Part of a small language model's weights.
Size: 13 layers, 4 heads of 64, MLP 1024 tanh GELU, 10.8M parameters.
Training: a variant of Muon for these matrices, 296M tokens, 4509 steps.
MLP neurons of a small language model. Each row is named by its layer, matrix (up: input weights) and neuron, and shows model dimensions 16-111. Each number is 50 + 10 x the weight over its row's rms, rounded and kept within 0 to 99.
After each neuron's rows, "fires in" lists the words (lower case) most often at its 100 highest values on Wikipedia text that the model never trained on; "fires after" lists the tokens most often just before its 100 highest values on Wikipedia text that the model never trained on.

L3.up776:58 63 66 49 62 50 60 55 65 64 43 50 64 52 53 50 47 41 42 57 51 55 64 58 55 45 51 39 52 38 42 47 51 58 39 59 41 48 42 50 48 22 83 39 46 50 40 52 49 57 56 51 57 50 50 37 29 62 48 42 58 51 60 41 42 47 54 57 51 53 37 57 64 52 42 46 55 53 40 65 47 55 39 40 37 45 70 52 49 34 50 39 53 39 59 54
fires in: "households", "had", "household", "with", "of", "size"
fires after: "ou", "%", ",", " l", " e", "old"

L4.up605:70 61 46 43 46 63 59 61 50 70 66 51 52 30 49 34 52 53 41 43 49 38 30 60 51 48 57 65 60 51 46 53 45 46 51 60 61 56 48 54 49 50 72 52 41 36 62 47 28 35 46 45 50 57 44 44 52 45 63 70 45 42 61 62 56 50 59 44 50 63 69 60 33 57 57 48 48 61 43 42 49 77 54 39 60 63 38 45 52 47 49 60 30 54 48 42
fires in: "between", "while", "against", "additionally", "within", "across"
fires after: "e", " a", "ie", "i", "et", "a"

L4.up451:41 43 39 39 36 53 45 52 42 61 57 47 56 38 42 67 57 46 22 55 47 61 37 58 51 52 63 35 61 27 49 63 54 37 51 30 51 66 56 44 54 45 62 36 50 45 43 42 27 53 67 76 53 53 57 63 50 56 53 50 44 36 66 41 58 65 59 61 42 47 48 61 50 39 51 48 53 35 46 68 61 43 49 34 61 34 56 47 65 51 48 44 63 52 52 51
fires in: "first", "following", "final", "through", "third", "late"
fires after: " the", " th", "ol", " l", "s", " f"

L8.up892:44 51 59 54 49 55 64 53 44 51 59 49 45 73 54 27 52 26 69 51 49 55 56 56 38 46 51 62 58 42 53 57 56 49 53 54 44 65 39 52 39 55 52 58 27 47 45 50 53 46 59 48 62 60 70 32 43 55 57 48 43 32 52 63 47 38 48 44 59 50 63 42 53 48 49 33 63 57 46 45 54 54 42 46 61 54 52 42 47 55 50 69 45 61 50 33
fires in: "against", "again", "while", "with", "age", "through"
fires after: "g", "v", "i", "r", " a"

L6.up339:43 46 55 48 68 29 67 41 47 41 54 37 46 49 39 65 50 38 30 22 48 52 56 43 43 58 64 45 40 62 52 54 46 34 60 56 54 40 58 49 58 38 57 66 57 52 58 55 51 41 43 56 56 51 61 46 53 42 63 43 37 55 41 44 58 51 39 49 34 47 67 44 60 61 58 51 40 48 55 28 47 47 44 56 69 43 39 67 61 47 67 54 34 38 46 56
fires in: "there", "people", "genus", "language"
fires after: "op", " the", "en", "u", " The", "The"

L4.up473:62 30 45 48 55 51 55 51 44 40 44 42 59 49 48 53 52 47 28 36 54 49 35 51 71 61 52 68 52 47 59 51 59 40 35 50 61 48 36 60 63 44 43 37 50 45 55 49 50 54 55 48 50 51 40 43 61 41 59 51 63 53 40 65 59 51 34 52 55 38 43 43 33 35 51 52 69 45 37 52 42 64 45 37 55 47 59 48 45 49 52 52 51 65 53 55
fires in: "career", "more", "moore", "creek"
fires after: " c", " C", " m", "o", "on", "C"

L4.up998:64 38 39 42 52 55 42 45 50 55 47 42 59 29 53 43 46 39 62 40 46 64 61 49 54 61 66 57 55 49 33 32 41 43 52 49 45 55 27 52 26 54 54 44 39 46 46 35 44 71 49 65 37 72 48 38 62 51 44 49 67 59 37 56 59 67 47 59 46 49 50 61 43 58 56 71 73 40 39 55 53 48 50 45 75 46 50 50 41 36 62 59 59 48 51 43
fires in: "were", "first", "had", "age", "average"
fires after: " the", "%", " ", " The", "re", " A"

L3.up738:59 54 39 54 66 63 72 35 55 41 45 39 63 44 38 50 63 19 60 48 54 45 62 51 47 67 43 47 49 47 49 44 50 56 71 56 50 51 29 54 55 41 41 62 56 61 47 46 40 46 52 47 60 53 59 38 51 62 40 44 61 51 46 47 55 48 63 66 45 54 44 51 38 35 52 51 36 63 57 67 56 54 47 47 39 49 59 54 47 23 56 50 40 31 48 36
fires in: "were", "or", "had", "older", "seven", "of"
fires after: "%", " e", "ld", "e", " se"

L8.up80:50 36 49 49 46 54 57 49 55 40 76 65 30 50 54 48 51 52 66 50 54 53 45 43 52 49 57 44 60 48 53 44 54 39 68 43 58 30 61 48 55 36 49 58 59 55 63 61 48 51 15 55 72 61 53 49 57 67 47 56 54 53 66 48 47 52 53 66 21 46 56 59 62 51 58 64 40 52 52 43 56 27 34 52 47 47 43 37 46 45 46 51 57 46 53 65
fires in: "general", "by", "population", "genus", "people", "generation"
fires after: "en", "op", "ed", "i", "al"

L5.up533:49 45 39 35 46 62 32 42 49 45 29 78 46 46 49 52 74 50 33 76 44 54 39 37 33 62 51 30 65 46 39 70 68 61 64 45 67 45 40 51 59 67 49 43 62 57 52 35 36 47 69 59 47 52 55 44 45 57 43 45 47 35 52 56 71 61 57 52 54 48 60 60 52 45 60 62 45 41 47 56 58 41 55 55 55 44 54 49 49 56 41 49 42 61 46 40
fires in: "first", "most", "land", "following", "club", "second"
fires after: "ol", " m", " the", " v", "r"

L7.up497:50 38 54 41 39 22 50 70 55 51 44 65 47 57 50 57 42 33 18 56 40 56 37 73 42 60 50 35 52 51 57 43 45 38 60 51 29 47 69 58 47 50 46 51 33 36 37 38 48 39 51 46 58 68 51 39 50 73 32 42 57 40 67 59 55 51 57 57 43 46 57 37 41 50 42 60 51 50 51 31 52 47 50 43 56 57 52 44 49 53 44 52 37 51 47 56
fires in: "film", "band", "form", "them", "station"
fires after: "il", " b", " for", " the", " cl", " st"